Part of a small language model's weights.
Size: 12 layers, width 192, 6 heads of 32, vocabulary 8192, 9.34M parameters.
Architecture: RMSNorm before each block, rotary positions, no biases in attention or MLP, untied embeddings.
MLP neurons of a small language model. Each row is named by its layer, matrix (up: input weights) and neuron, and shows model dimensions 48-111. Each number is 128 + 24 x the weight over its row's rms, rounded and kept within 0 to 255.
After each neuron's rows, "fires on" lists the tokens most often at its 100 highest values on Wikipedia text that the model never trained on. A number after a token or word is its count.

L3.up136 [129 107 136 129  85 116 140 124 122 104  99 140 140 147 105 120 140 118 134 143 166 151 152 126 104 156 143 109 116  86 115 111 102 119 161 176 103  63 118 132 120 124 130 131 130 141 110 134  84  90 127 116 169 141 117 121 141 127 171 124  94 132 119 155]
fires on: "th" 29, "st" 12, "s" 9, "h" 6, "gi" 6, "D" 5

L5.up478 [135 128 125 108 163 107 140 126 138  80 139 113 119 148  84 132 137  88 146 117 185 149 179 140  99 149 103 129 127 137 111 129 135 113 152 110  86 120 118 128 127 114 120 139 147 128 175 165 110  86  97 118 147 152 117 113 144 166 104 177 130 119  85 124]
fires on: "ch" 34, "k" 12, "s" 12, "st" 5

L8.up448 [ 99 124 137 151 159 156 129 147 136 108 125 100 176 139 129 133 108 141 130  95 154 201 138 134 106 135  96 137 185 151 141 152 131 128  81 118 126 118 148 143 138 130 138 125 142 113 140 160 106 152 117 126  89 122 120 154 133 104 135 104 119 121 134  97]
fires on: " " 73, " York" 6, "\n" 4, "2" 4

L3.up11 [118 140 129 164 120  72 120  91 103 110 131 115 144 155 165 139 150 155 161 135 136 144 130 189 151 111 162 151 159  99 111 151 120 125 137 147 110 130 143 149 130 128 122 124 140 150 108 134 190 142 130 117 119 103 110 164 132 102 168 144  72 145 146 149]
fires on: " Se" 33, " Bu" 8, "ing" 6, " trail" 6, " park" 6, "6" 5

L3.up365 [ 87 108 133 136 118 119 118 158 199 146 112  91 128 108 109 157 141 176 105  84 100 129 112 159 103 129 156 136 121 108 190 103 120 147 120 125 132 139 118 114 122 135 138 175 150 117 144 177 116  68 121 142 123 108 115  60 129  69 110 137 111 102 108 156]
fires on: " only" 30, " total" 13, " those" 9, " Member" 8, " people" 4

L3.up678 [121 176 135 138 131 100 101 108 151 136 130 118 132 131 126 133 133 146 144 107  94 113 127 146 129 106 182 140 153 123 116 135 120 126 158 136 107 151 129 130 111 142  95 130 152 150 105 165 181 127 113 120  72 106 134 171 151  85 136 138  76 125 163 134]
fires on: " Se" 38, "6" 21, " family" 8, "parent" 6, " Density" 4, " only" 4

L2.up881 [117 145 174 160  83 152 102 125 144 137  95 110 110 107 115 126  98 142 128 113  96 132 114 110 133 136 168 157 125  97 126 132 138 108 129 154 130 128 133 155 162  76 113 125 118 133 133 117 128 118 181 106 136  94 100  97 118 129 114 140 111 102 144 119]
fires on: "ing" 22, "ed" 19, ");" 8, " TV" 8, " Ol" 8, "line" 7

L3.up713 [121 130 118 120 149 130 133 131 103 135 133 155 147 146 154 146 145 159 148 140 106 151  83 166 169 130 151  90 142 107 128 106 145 102 137 135 151 133 118 115 104 202 152 121 131 166  90 156 148 117 103 118 119  83 164  95 125 166 104 129 191 172 186 134]
fires on: "th" 42, "nd" 8, " Runner" 5, "rd" 5, "off" 5

L3.up739 [133 147 144 106 108 140 101 175 105  97  89 157 148 177 106 142 105  92 145 104 107  97 128  91 140  99 164 113 114 103 112 157 131 145 135 131  95 128 150 145  90 104 141 165 120 149 150 118 102 134  99 169 148 151 137 135  75 133 149 128 127 148 150  81]
fires on: " |" 85, "-" 9

L2.up620 [157 158  96 102 101 138 123 132 115 144 123  89 119 118 130 171 152 176 160 128 126 186 133  91 119 145 120 187 161 104 162 155 141 163 144 134 120 133 132  93  99 135 154 123 162 152 160 153 102 147 152 147 137 125 168 162 128 114 132 105 103 165 154  95]
fires on: "/" 20, "Z" 13, "V" 12, "in" 11, "–" 8, "il" 5

L3.up821 [174 126  86 116 118 117 149  96 112 118 132 142 130 152 103 124 198  89 130 138 139 163 171 142 129 107 119  96 129 120 113 127 166  81 136 125 109 118 136 123 123 100 131 119 150 167 144 155 116 168 104 140 114 109  94  73 129 116 105 102 102 130 124 150]
fires on: "y" 22, "k" 20, "h" 11, "sh" 9, "w" 7, "m" 5

L8.up639 [137 170 153 114 130 140 114  97  93 124 130 165 115 156 132 105 141 157 135 160 149  99  87 109 148 147 141 142 171 130 130 108 111 148 138 100 114 125  82 147 163 145 152 113 178 136 129 119 115 156 146 123 120 126 111 132  88 117 111 120  94 142 118 113]
fires on: " and" 53, "s" 13, "'" 12, " to" 4, "," 4

L8.up629 [164 139 156 115 104 111  94 115 112 138 100 143 151 131 117 143 129 116 134 131 119 145 136  77 113 107 109 114 150 112 136 121 147 126 167 126  99 128 153 151 138  97 152 117 121 137 112  94  69 134 114 119 141 101 103 103 107  93 139 123 111 102 142 118]
fires on: "." 49, " |" 47

L9.up666 [ 98 165 129 148 130 105 157 127 166 103 130 126 139 157  67 139  95  94 153 145 140 160 130 159  86 177 170 167 110 116 139 113 145  68 106 165 161 119 129 105 113 142 132 155 176 144 103 104 105 140 117  98 117 154 124 143  85  97 102 173 110 151 126 108]
fires on: "7" 24, "6" 21, "1" 10, "2" 10, "9" 7, "3" 7

L3.up610 [129 145  99 121 122 133 101 106 126 111 141 134 121 124 146 116 140 110 122 144 148 133 141 128 147 102 143 142 121 103 134 143 146 134 112 126 198 128 116 129 122 184 154 133 154 131 116 115 111 164  78 106 144 101 127 180 121 143 110 141 159 125 137 132]
fires on: "th" 63, "rd" 10, "Th" 10, "nd" 9

L2.up90 [167 136 145 126 128 115 103 143 122 147  99 112 128 123 120 137 122 161 119 147 105 148 116 112 113 121 130 119 170 133 128 110 102 139 116 151 172 120 136  83 124 153 157  94 128 135 106 130 120 164  90 123 159 135 165  78 139 134 161 126 128 160 108  86]
fires on: "t" 16, "ul" 11, "ur" 9, "re" 7, "le" 5, "la" 5

L5.up286 [139 142 110  96 168 108 118 214 113 108 123 136 174 134  96 137 119 125 140 101 119 110 148 165 117 105 165 105 100 105 114 148 114 142 125 124 145 115 132 162 137 138 111 161 172  90 132 153 117 155 144 149 119 144  68 109 123 116 168 172 123 154 118 121]
fires on: " to" 18, " that" 14, "er" 6, "to" 5, "ist" 4, "in" 4

L2.up368 [114 115 122 139 129 170  96 121 113 126  98 113  98 137 138  98 139 121 137 161 142 126 183  66 128 136 158 163 148 109 139 169 144 141 118 152 128  76 127 140  64 129 127 118 165 164 134 105 146 125  94  95 140 108 140 116 127 133 156 137 164 101 117 139]
fires on: "st" 33, "lic" 12, "th" 10, "act" 8, "'" 6

L9.up916 [121 124 165 127  56 119 122 122 143 126 105 143 103 108 110 135 133 120 115 132 128 145 125  76 112  92 154 147 108 184 105 120 113 109 128  89 107 125 137 101 108 155 139 104 149  94 129 106 151 127 113 149 111 144 115 101 140 130 114  91 135  94 137 118]
fires on: "." 35, "1" 22, "5" 11, "2" 6, " +" 5

L9.up455 [105 120 146 166 156 148 113 121 123  84 148 101 145 116 124 137 147  65 154 140 125 111 136 171 135 103 116 161 133 113 144 122 124 111  90 108 120  87 100 109 135 113  80 144 138 133 156 179 105  95 100 124  76 159 123  99 132 129 129  88 119 132 144  62]
fires on: " " 62, "1" 12, "2" 6, "or" 4

L3.up572 [137 127  63 126  91 138 110 123 111 122 137 123 141 158  96 136 159 146 131  71  88 142 163 136 138 101 132 148 109 113 119 105 106 148  81 127 131 115 116 199  94  96 125 136  90 104 120 146 152 135 138 111 104 177 144 127 119 102 126 129 124 115 166 110]
fires on: " Po" 30, "cre" 9, "s" 9, "h" 6, "c" 4, ":" 4

L3.up618 [116 113 167 187  74 133 107 129 136 165 117 116  78 114  92 126 140 140  93  99  91  77 145 107 127 114 157 120 142  82 141 128 113 128 201 172  96 136 127 129 124 166 140 121 106 142 125 125 132  96 130 136 105 172 127  97 134  88  93 158 104 102 122  95]
fires on: " only" 21, " length" 11, " average" 8, "kin" 7, " total" 7, " Total" 6

L2.up13 [126 131  99 149 115 153 131 144 149 103 123 130 103 144 124  90 160 137 108 146 117 153 121 108 144 156  72 137 126 136 124 120 141 131 122  90 151 105  85 138 138  83 120 139 110 129 127 140  84 105 115 113 104 153 144 119 126  96 141 105 183 138 129 157]
fires on: "to" 20, "ed" 20, "or" 6, "ice" 6, "d" 4, "ive" 4

L2.up616 [151 133 121 125 167 149 146 107 141 105 129 159 156 149 116 112 134 177 134 114 128 149 142 153 140 168 142 166 134 114 115 161 105 189 170 156 189 134 123 137 120 124 105  70 155 162 119 140 122  81  98 156 160 137 127 107 148 173 137 104 120 146 156 180]
fires on: "n" 21, "ed" 9, "ant" 8, "di" 6, "ing" 6

L2.up342 [127  76 149 148 107 138 124 135 181  82 122 155 142 161 151 134 106 143 106 150 154 120 137 115 121 154  81 137 103 105 115 160 162 117 153 122 121 133 168 169 145 113  62 126 120 148 125  91  93 127 127 127 117 140  91  93 136 123 111  70 114 154 144 140]
fires on: "y" 23, "to" 15, "m" 7, "way" 6, "el" 5, "s" 5

L2.up256 [121 121 167 179  93 148 114 120 148 149 103 127 101  99 134 170 105 152  93 130 105 125 115 126 146 119 159 153 106  66  98 163 142 119 118 158 121 126 139 139 149  78 129 116 120 139 108 125 139 129 153 121 145  87 119 120  93 128 139 112 127 120 138 128]
fires on: "ed" 20, " age" 10, ");" 10, " through" 9, "ing" 7, "ink" 6

L5.up129 [133 155 105 133 129  98 134 118  96  96 151 128 113  95  90 152 127 128  84 106  99 162 104 150 102 105 157 171 130  97 157 101 123 140 111  92 104 138 108 107 101 123 112 108  88 116 115 118 132 144 130  92 129 139 137 120 126 147 131 169 118 126 109  67]
fires on: "c" 19, "ic" 18, "ul" 8, "p" 7, "b" 5, "uk" 4

L8.up637 [136 163 127 113  93 107 112 153  78 117 132 101 115  89 150 125 113 154 145 136 173 117 125 173 134 149 157 131 125 142 136 100 103 120 104 168 121 147 162 105 136 166  98 127 134 146 171 145 118 113  92 144 123 110 139 123  92 134 137 116 116 151 127 173]
fires on: "," 16, " of" 12, " as" 12, " are" 7, " is" 5

L5.up210 [113  88 143 133 120 117 130 128 120 123 123 148 171  91  71 163 119 155 143 155 165 116 158 128 117 147 124 114  94 125 109 109  93 132 115 110 112  72 118 139 151 138 129 142 164 107 106 185 152 135 124 148 125 134 171 129 115 106  80 151 166  87 158 189]
fires on: "U" 14, "2" 14, "3" 9, "al" 7, " U" 6, "im" 6

L3.up885 [ 86 118 117 175 138 168  87 157 127 153 176 130 158 127 103 126 126 123 142 117  70 161 134 145  92 117 136 126 154 107 142 151 138 111 169 159 127 126 147 119 110 103  91 148 115 120 134  91  92 134  86 132 123 153 144 116 132 154 113 150 105 137 107 146]
fires on: "s" 85

L9.up512 [120 119 154 115  46 127 156  97 112 121 167 172 114 145 126 134 119 117  99 124 122 108  99 127 108 128 145 149 131 133 102 134 112 126  92 114 138 105 111 126 100 117 150 120 126 160 115 142 146 154 115 135 166 116  94 138 164 111 105 128 113 131 110 134]
fires on: "1" 27, "2" 14, "0" 13, "9" 10, "3" 9, "8" 8

L8.up146 [134 110 133 128 120 134 111 143 107 128 128 122 177 137 106 100 155 191 109 117  92 130  91 130 148 120  92 123 138 124 115 118 134 122 149 151 120  99 144 139 133 132 107 172 140 120 125 135 161 129  62 161 120 139 156 128 139 149 162 203 130 148 128 156]
fires on: "s" 15, "." 12, " King" 9, " Colonel" 6, "man" 6, " was" 6

L8.up319 [122  87 154 150 126 151 114 141  96 145 164 171 146 112 135 146 109 153 128 142 139 133 145  98  92 107 133 120 128 169 104 123 119 146 163 137 140 208 137 143  90  95 129 128 137 148 142 159 110 144  94 117 136 156 143 143  77 134 144 116 105 128 174 155]
fires on: "," 16, "st" 14, "n" 12, " to" 7, " Man" 6, "t" 5

L8.up1 [113  87 143 142 139 118 114 126 102 147  89 117 129 127 131 133 106 116 152 177 129 191 169 123  93 128 147 185 122 134 115 115 133 140 116 107 126 106 133 122 112 130  99 146 128 125 118  84 137 139  99 134 105 130 102 131  78  92 123 133 156 138 112 112]
fires on: "," 77, "'" 7, " (" 4

L3.up814 [130 154 121 119 128 118 105  69 148 104 111 189 115 131 155 113 131 129 136 167 126 156 133 121 118 132 123 168  96 149  98 101 149 147 138 183  97 158 123 138 125 166  94 106 109 143 109 145 133  97 166 110 153  88 127 153 110 108  99 134 162 106 125  86]
fires on: "e" 33, "al" 11, "i" 9, "re" 7, "ri" 5

L3.up402 [129 136 144 154 122 111 117 116  91  86 126 107 124 131  69 126 170 112 145 134 134 167 128 107 149 147 109 112  81 150 139 107 130 103 150 104 104 112  87 181 121 141 128 130 109  84 137 130  74 117 121 141 127 119 131 145 129  87 135  88 150 146 119 122]
fires on: "\"." 25, "." 23, ")." 19, ".\"" 17, ")" 6, "m" 4

L8.up228 [113 126 119 161 180 121 139  94  99 128 145 149 137 125 149 138 119 147 130 139 175 174 115 120 168 140 103 103 165 104 137 103  98 122 128 127 122 151 142 150 112 143 119 136 131 154 149 102 119 154  95 135 138 137 115 130  74 148 126 126 112 138 113  74]
fires on: " and" 33, "," 15, "ly" 9, " but" 7, " a" 6, "s" 5

L2.up362 [139 160 121  97 123 139 124 162  82 156 164 112 106  97 123 116 173 121 170 151 136 148 129 109 128 134 112 150 163 132 145 150 134 131  97 130  99 148 140 151 140 128 145 182 163 113 115 131 114 146 122 109 139 125 131 158 167 128 116 111 128 138  87 167]
fires on: "ul" 16, "Z" 12, "-" 11, "gar" 9, "il" 6

L8.up280 [127 119  94 111 113 118 143 123  86 137 111  96 116 130 127 158 112 173  89 172 183 169 114 146 129  96 145 160 114 128 115  88  96 134 113  90 165 119 109 159 154 111 114 147 143 139 108 101 121 151 147 143 141 148 175 135 132 139  86 123 116  92 156 176]
fires on: " in" 13, " of" 13, "eastern" 8, " located" 7, " western" 7, " to" 7

L3.up954 [101 131  90 189 117 140 130  91 118 108 120 118 137 186 127 106 120  97 128 147 111 157 142 113 140 207 123 131 105 117 130 126 122 112 138 104 133  72  78 106 134 139  95 134 109 164 124 113  94 160 145 136 128 102 165 124 157 124 141 120 149  96 132 135]
fires on: "d" 22, "lo" 16, "ta" 6, "to" 5, "ol" 5

L8.up626 [141 138 111 147  95 113 117 142 107 129  64 136 134 112 131 143  73 127 104 153 130 120  90  92  95 108 117 141 125 122 159 114 145 149 151 119  99 119 148 127 135 105 118 183 149 161 137 134  84 160 129 140 141 102 139 146 140 153 116 120 127 133 130 108]
fires on: "\n" 36, " |" 31, " Ref" 7

L8.up930 [152 134 137 137 169 142 130 147 111 147 122 138  82 131 129 119  95 135  80 128 129 159 146 111 104 140  82 120 108 162 121 161 127 136 113 133 119 110 149 136  95 107 142 179 191 101  79 123  80 106 129 164 139 147 135  71 144  99  93 119  94 119 153 138]
fires on: "," 44, " to" 9, "id" 6, " and" 4

L3.up249 [126 115  69 138 131 100 164 131  72 141  78 126 105  85 167 162 124 125 126 171 211 156  79 153 132  80 151 151 114 115  83 129  95 130 124  88 169 114 147 128 130  98 124 159 136 151 102 103  86 118 121 184 126 151 108 118 111  93 126 120 128 140 116 152]
fires on: " in" 34, " of" 29, " south" 10, ":" 7, " around" 5, " near" 5

L9.up673 [117 116 189 125 130 141 166 164 141 103 157 112 122 115 162 137 124 116 157 101 132 149 161 128 134 111  69 123 174 143  88 154 173 116 123 158 102 128 122 140 150 114 114 113 158  97 139 179 142 104  77 149 103 125 150 128 134 103 154 105 150  95 176 130]
fires on: " " 71, " (" 18, "–" 9

L3.up928 [133 118 127  94  95 132 130 122 112 152 122 131 128 154 116 107 106 132 131 141 100  87 157 112 164 139 140 155  99 150  84 159 123 138  95 139 128 137 166 150 117 102  67 122 125 125  91 114 136 116 103  99 137 132 118 135 176 129 112  90 107 116 155 158]
fires on: "0" 33, "/" 25, "to" 17, "ic" 5, "s" 5

L5.up698 [129 171 156 122 154 121 102 108 133  74 163 135 147 156  65 103 128 147 131 132 138 118 102 143 113 143 131  94 157 123 104 120 153 132 129 158 134 115 120 118 136 148 150  98 118 121 102 100 113  93 150 152 113 126  94 129 134 136 129 107 105 143  99 144]
fires on: "s" 35, "u" 6, "er" 6, "tor" 4, "qui" 4

L8.up836 [162 125 118 135 116  91 140 117 110 138 162 118  95 101 133 147  84 111 102 140 147 135 118 139 119 115 136 152 102 140  88 122 128 120 132 119 122 129 146 131 146 149 133 135 182 103 109 119  85 110 125 148 122 105 133 103 156 134 121 108 131 146 147 183]
fires on: " and" 29, "," 12, " to" 5, "er" 5, " of" 4, " in" 4

L9.up61 [134 157 128 140 116 139 185 114 142 106 127 108 141 157 125 108 129 155 122 120 130 154 134 163 107 103 152 148 123 105 148 121 105 138 138 162 140 127 144 100 121 107 126 169 133 118  96 114 137 167 128 103 136 161 137 129  85 105 139 141 140 131 114 129]
fires on: "3" 18, "8" 12, "9" 10, "7" 8, "6" 8

L3.up823 [144 131  76 165 132 165 130 128 124 107 145 131 125  84  90 124  94 184 108 183 115 135 130 176  83 160 127 112 102 121 102 155 105 150 154 142 112 120 119 123 127 102 120 122 150 163 110  91 129 116 152 116 108 118 144 136 147 126 121 102 129 148 151 138]
fires on: "ed" 23, "il" 11, "d" 9, " due" 9, "n" 8, "3" 7

L3.up274 [113  97 153 137 119 127 116 135 116 122 149 131 150 167 122 104  99 172 116 128 139 120 136 166 142 162 121 106  88 156 105 103 147 123 205 144 131 154 140 116  96 152 135 109 113 159 152 111  98 176 108 115 124 133 145  99 104 115 122 159 163 102  99 150]
fires on: "n" 27, "t" 13, "k" 8, "un" 8, "j" 5

L3.up650 [107 157 135 163 128 106 123 124 144 127 141 110 140 153 120 169 121 153 145 122 109 161 136 128 126 122 178 153 129 115 120 111 136 102 129 104 127 119 123 145 127 124 129 142 163 127 113 134 190 131 124  95  74 102 115 169 179 103 118 118  89 177 147 147]
fires on: " Se" 14, " comp" 13, " Website" 12, "mer" 10, "4" 6, " Mat" 6

L8.up141 [ 98 112 135 101 118 110 132 118  95 144 147  79 135 127 130 133 113 174  46 131  77 126 130 130 135 129 151 108 170  93 126 128 140 152 149 142 110 131 137 163 128 147 157 114 166 185  92 122 112  85  85 118 151 180  98 103 147 120 142  79 135 143  75 114]
fires on: "1" 48, " " 25, " (" 4, " |" 4

L5.up480 [129  98 130 118 121 114  89 153 110 132 151 137 127 120  79 160 105 111 126 123  96 121 132  97  80 140 116 140 157 133 139 166 140 155 138  95 135 162 119 106 107  88 119 106 140 138 157 123  71 163 112 109 153 181  82 132 131 133 126 109  95 114 123 118]
fires on: " that" 32, "s" 16, "ing" 6, " place" 5, " Released" 5

L8.up575 [132 109 138 102 127 138 120  85  92 115 142 125 165  85 117 124 131 154 131 147 167 116 143 145 129 121 188 138 171  99 126 134  99 173 185 124 117 162 137 160 109 180 155 114  80 119 103 129 113  99 117 137 139 142 119 157 123 174 100  95 146 136 114 125]
fires on: " |" 39, " " 16, ";" 9, "–" 9, "\n" 7, "2" 6

L8.up591 [140 135 117 149 101 123 101 181 136  96 127  92  88 117 139 162 119 169 154 157 149 131  94 150  97 159 143 154 114 135 106 129  90 156  77 119 106 107 115 104 145 143 154 126 107 103 112 134  95  97 124 114 116 126  91 102 130 105 161  87 112 147 116 140]
fires on: " or" 22, "," 11, " name" 10, " as" 9, " and" 9

L9.up809 [114 124 144 170 125 136 129 161 144  95 134 131 127 144 137 131 134 126  97 146 113 147 146 136 186 118  90 137 169 107  79 107 135 134 105 140 174 114 172 156 156 144 130 117 145 111  85 113 155 130  87 174 141 113 126 128 121 134 147 145 135 115 114 130]
fires on: " \"" 45, " (" 33, " un" 13, "-" 5

L3.up569 [149 109 136 107 108 150 101 143 157 128 111 111 106 206 109 140 141 139 111  88 142 108 161 143 104 139 145 159 155 153 145 193 138 123 174 137 157 187 118 105 122  86 114 131 146 131 118 136 132 134 138 147 133 137 134 137 106 146 161 155 136 165 136 112]
fires on: "al" 12, "ary" 11, "um" 9, "ed" 8, "est" 7, "ir" 6

L3.up294 [141 107 132 236 111 109 154 110 131 105 134 135 129 137 109 106 114 126 160 125 105 137 132 137 141 138 134 178 125 124 116 105 133 136 119  82 132 113 117 137 115 121 167 136 115 154 105 131 133 155  97  88 103 123  95 130 136 111 147 154  83 140 151 161]
fires on: " Se" 39, " Pre" 19, "bull" 8, "fo" 4, " comp" 4, " Ber" 4

L2.up656 [186 121 116 130 141  66 129 116 124 144 147 125 155 117 133  66 153 145 162 103 161 123 156 113 146 166 126 141 135 104 126 100 142  58 149 118 146 168 150  85 132 116  85 128 136 154 150 152  83 122  74 102  99 145 125  82 141 137 130 121 111 137 103 165]
fires on: "k" 25, "ch" 23, "w" 10, "sh" 6

L8.up577 [130 128 142 113 108 137 166 146 132  81 118  96 180 144 130 143  88 112 115 128 126 123 135 134 130 153 114 100 111 109 144 131 117  91 120  82 100 131  68 159 175  92 175 121  99 119 161 133 146 103 123 122 161 143 118 142 139 119 133  93 145 119 122 158]
fires on: "e" 43, "al" 11, "3" 8, "s" 7, "ty" 5, " the" 5

L3.up419 [109 125 127 151 117 124 130 140 120 115 119 119 149 125 159 166  85 112 125 170 146 139 102  96 162 129  95 110 147 103 142 142 155 151 131  99  65 122 117 159 100 114 150 121  82 134 162  70 122 111 130 130 126 133 157 102 125 110 128 133 147  87 126 118]
fires on: "s" 46, "e" 21, "o" 7, "a" 5, "ro" 4

L2.up12 [124 142 111 150 110 119 142 101 155 120 116 101  99 118 152 147 149 168 116 133 141 114 119 143 126  98 152 125  99 120 136 109 109 121 120 156 139 150 108 152 170  31 134 163  87 174 113 151 119 120 122  90 120  95 134 151 149 117 118 161 106 112 160 131]
fires on: "ed" 19, "ing" 11, "len" 10, "war" 9, "nning" 6, " working" 5

L8.up191 [160  94 113 139 154 112 146 141 134 123 115 151 122 110 120 144 116 143  90 112  93 144 118 154  96 144 122 115 146 181 111 115 136 150  96 114 138 141 108 162 115 135 130 124 146 104 140 140 106 104 103 113 122 126 117 173 131 104 127 107 145 128 155 115]
fires on: " " 34, "3" 12, "2" 9, "1" 9, "6" 8, "4" 6

L3.up78 [134 107 124 129  96 156 146 130 102 107 141 155 122 109 148 149 104  98 150 166 107 131 117 152 152 129 142 108 139 131 132 130 121 168 174 128 108 149  65 174 101 132 117  95 128 125  91  71 138 144  83 150 165 125 111 131  80 103 140 150 140  47 111 121]
fires on: " con" 20, "e" 8, "li" 8, "re" 7, "lo" 7, "é" 6

L9.up775 [102 139  94 157  87 180  66 112 175 123  94 128 102 124 112 188 124 148 153 128 120 131 125 129 129 120 108 159 136 119 103 132  68 144 128 171 118 135  96 145 125 109 114 132 119  64 160  82 114 162 114 110 153 117 115  75 127  90 110 120 128 146 116 150]
fires on: " " 64, "1" 10, " de" 4

L8.up205 [107 131 123 144  76 108 136 118 113 131 103 118 154 179 146  96 151 135 112 130 136 132 171 156  98 122 115 110 119  39 149 107 148 135 160 138 159 137 118 162 102 153 110  71 137 115 164 148 101  68 141 139 107 154  88 126 150 150  94 129  90 137 118 120]
fires on: " in" 39, " to" 25, " " 6, " at" 6, " of" 5, " |" 4

L3.up206 [123 140  88 118  80 109  98  94 135 155 121 160 164 115 148 148 178 159 117 131 129 166 126 143 148 113 111 159 139 138 124 109 124 139 146 141 100 177  90 149 124 138  79  66  97 168  92 111 117 144 106 141 141 102 178 131  94 115 163 128 122  85 108  94]
fires on: "'" 68, "e" 25

L3.up262 [127 104 102 135 126  85  80 101 114 154 123 166 139  94 126 135 148 127 117 164 123 147  98 132  98 168 111  86 141 171 175 142 122 129 163 139 115 145 135 134 156 125  83 123 105 114 108  83 103 136  98 133 114 121 151 139 125 102 114 140 146 115  90 137]
fires on: "st" 57, "f" 9, "é" 6, "'" 5, "og" 4, "p" 4

L5.up838 [127 171 163 169 182 131 138 123 138 104 122 138 159 126 122 147 143 167 134 125 153 119 126 135  89 114 119 145 125 146 153 133 153 200 112 125 149 168 137  95  90 117 117 147 147 136 136 125 126 152 148 143 105 138  86  76  76 148 120 125 132 128 142 143]
fires on: " under" 17, " by" 15, " of" 7, "ing" 7, " at" 6

L8.up665 [133 118 143 145 117  92 121 134  95 130 120 119 153 125 151 157  86 183 135 145 120 132 102 168 124 104 159 205 124 146 131 143 127 151 105 126 138 109 118 148 148 103 128 131 156  91  90  76  77 134 145 138 129 142 131 116 135  75 102 132 130 130  93 109]
fires on: " in" 48, " by" 19, " In" 9, " to" 7

L3.up57 [114  99  96 132  99 133 147 128 145 113 135 122 134 136  91 120 160 116 131  82 117 108 181 114 119 122 137 156 166 125 112 126 139 117 109 102 169 145  92 128 152  98  85 155 158  69 118 139 134 121 119 140 134 129 122 137 117  80  99 140 176 149 133 147]
fires on: "ing" 15, "s" 15, "ed" 14, "y" 11, "ly" 11, "d" 10

L8.up569 [118  98 120 108 178 105 113  99  83 137 134 118 169 112 158 146  77 110 117 131 127 136 117 142 114 140 148 162 116 146 114 109 110 154 112  92 126 133 128 132 119 109 130 122 153 102 146 153 120  87 125 155 119 126 151 100  87  90 130  93 134  99  79 172]
fires on: "," 36, "2" 16, " in" 8, "3" 5, "4" 4

L5.up447 [123 139 113 114 153 119 105 120 110 103 136 174 136 105 115 109 169 175 135 145 142 146 115 148 123 168 176 119  99 122 126 158 128 134 142 118 103 171 121 148 102 138 111 131 159 174 103 141 122 113 129 110 156 116 106 165 107 147 165 109 130 129 175 133]
fires on: "." 22, "t" 14, "er" 12, "st" 7, "or" 5

L3.up21 [128 173 127 140 120 109  84 117 142 144 133 108 105 146 161 142 139 106 149 139 115 110 155 129 162  93 136 151 149 130 142  85 109 151 105 143 138 118 105 130 157 127 108 113 148  96 142 107 132 151 104 102 116 141 126 147  96 119 145  89 127 135  59 140]
fires on: "s" 20, "a" 13, "8" 12, "1" 11, "9" 7

L2.up663 [141 121 130 128  84  99 114 130 142 101 101 107 104 144 114 148 146 168 116 144 154 132 148 100  85 117 100 129 142  79 161  71 162 168 140 165 109 124 146 111 117 157 146 139 157 133 113 130 121 155 120 128 114 142 121 110 101 156 130 108 117 121 117  80]
fires on: "t" 21, " =" 18, "re" 9, "=" 7

L3.up629 [116 136 128 138 107 101 135 118  90 108 112 101 136 140  61 120 131 126 177 143  96 105 163 166 155 111 109 128  76 123 103 127 153  77  92 129 181 153  99 154 107  86 123 121 116  99 145 171 113 142 123 143 122 175 110 149 114 142 108 143 130  98 106  86]
fires on: ";" 51, "." 22, "\"." 11, ".\"" 8, ")." 6

L3.up562 [119 139 114 104 113  89 158 164  91 104 109 133  92 149 108  90  99 130 131 125  97 125 190 150 111 101 138 153 150 111 130 126 103 145 154  90 144 148 149 168 147 132  83 123 136  69 146 136 146 123 118 130 158  96 111 116 115 128 121 152 121 167 107 120]
fires on: " to" 18, "er" 15, "u" 13, "ter" 6, "ra" 5

L9.up37 [120 105 116 147 113  90 145  88 112  95 109 151 126 156  81 130 128 138 108 137 151 182 116 125 106 101 121 101 114 125 139 133 132 125 116 138 134 133 101  94  75 151 172  76 129 137 127 139 118 123 149 178 108 134  78 137 128 165 102 162  62 141 112  92]
fires on: "," 56, "—" 8, " in" 4

L3.up80 [ 96 156 108  92 137 101 114 150 112  68 142 107  98 155 135 131 147 119 126 185 101 116 149 138 147 172 110 137 152 123 131 121 123 133  96 142 168 134 125 167 178 164 118 141 136 156 120 110 152 151 136 122 112 164 108 125 163 124 125 172 135 138 116 169]
fires on: "lu" 22, "du" 11, "eti" 7, "cre" 5, "ci" 4, "pra" 4

L8.up908 [102 159 163 111  74 114 154 125 103 113 159  60 134 127 140 120 124 105 120 144 147 200 111 148 112 108 134 137 122 152 108 105 116 131 120 136 143 118 109 116 105  95 110 140 133 100 131  96 145 144 121 134 141 140 171 140 121  92 137 139 106 130 148 122]
fires on: "," 27, " in" 20, "1" 10, "0" 9, "eastern" 4, " (" 4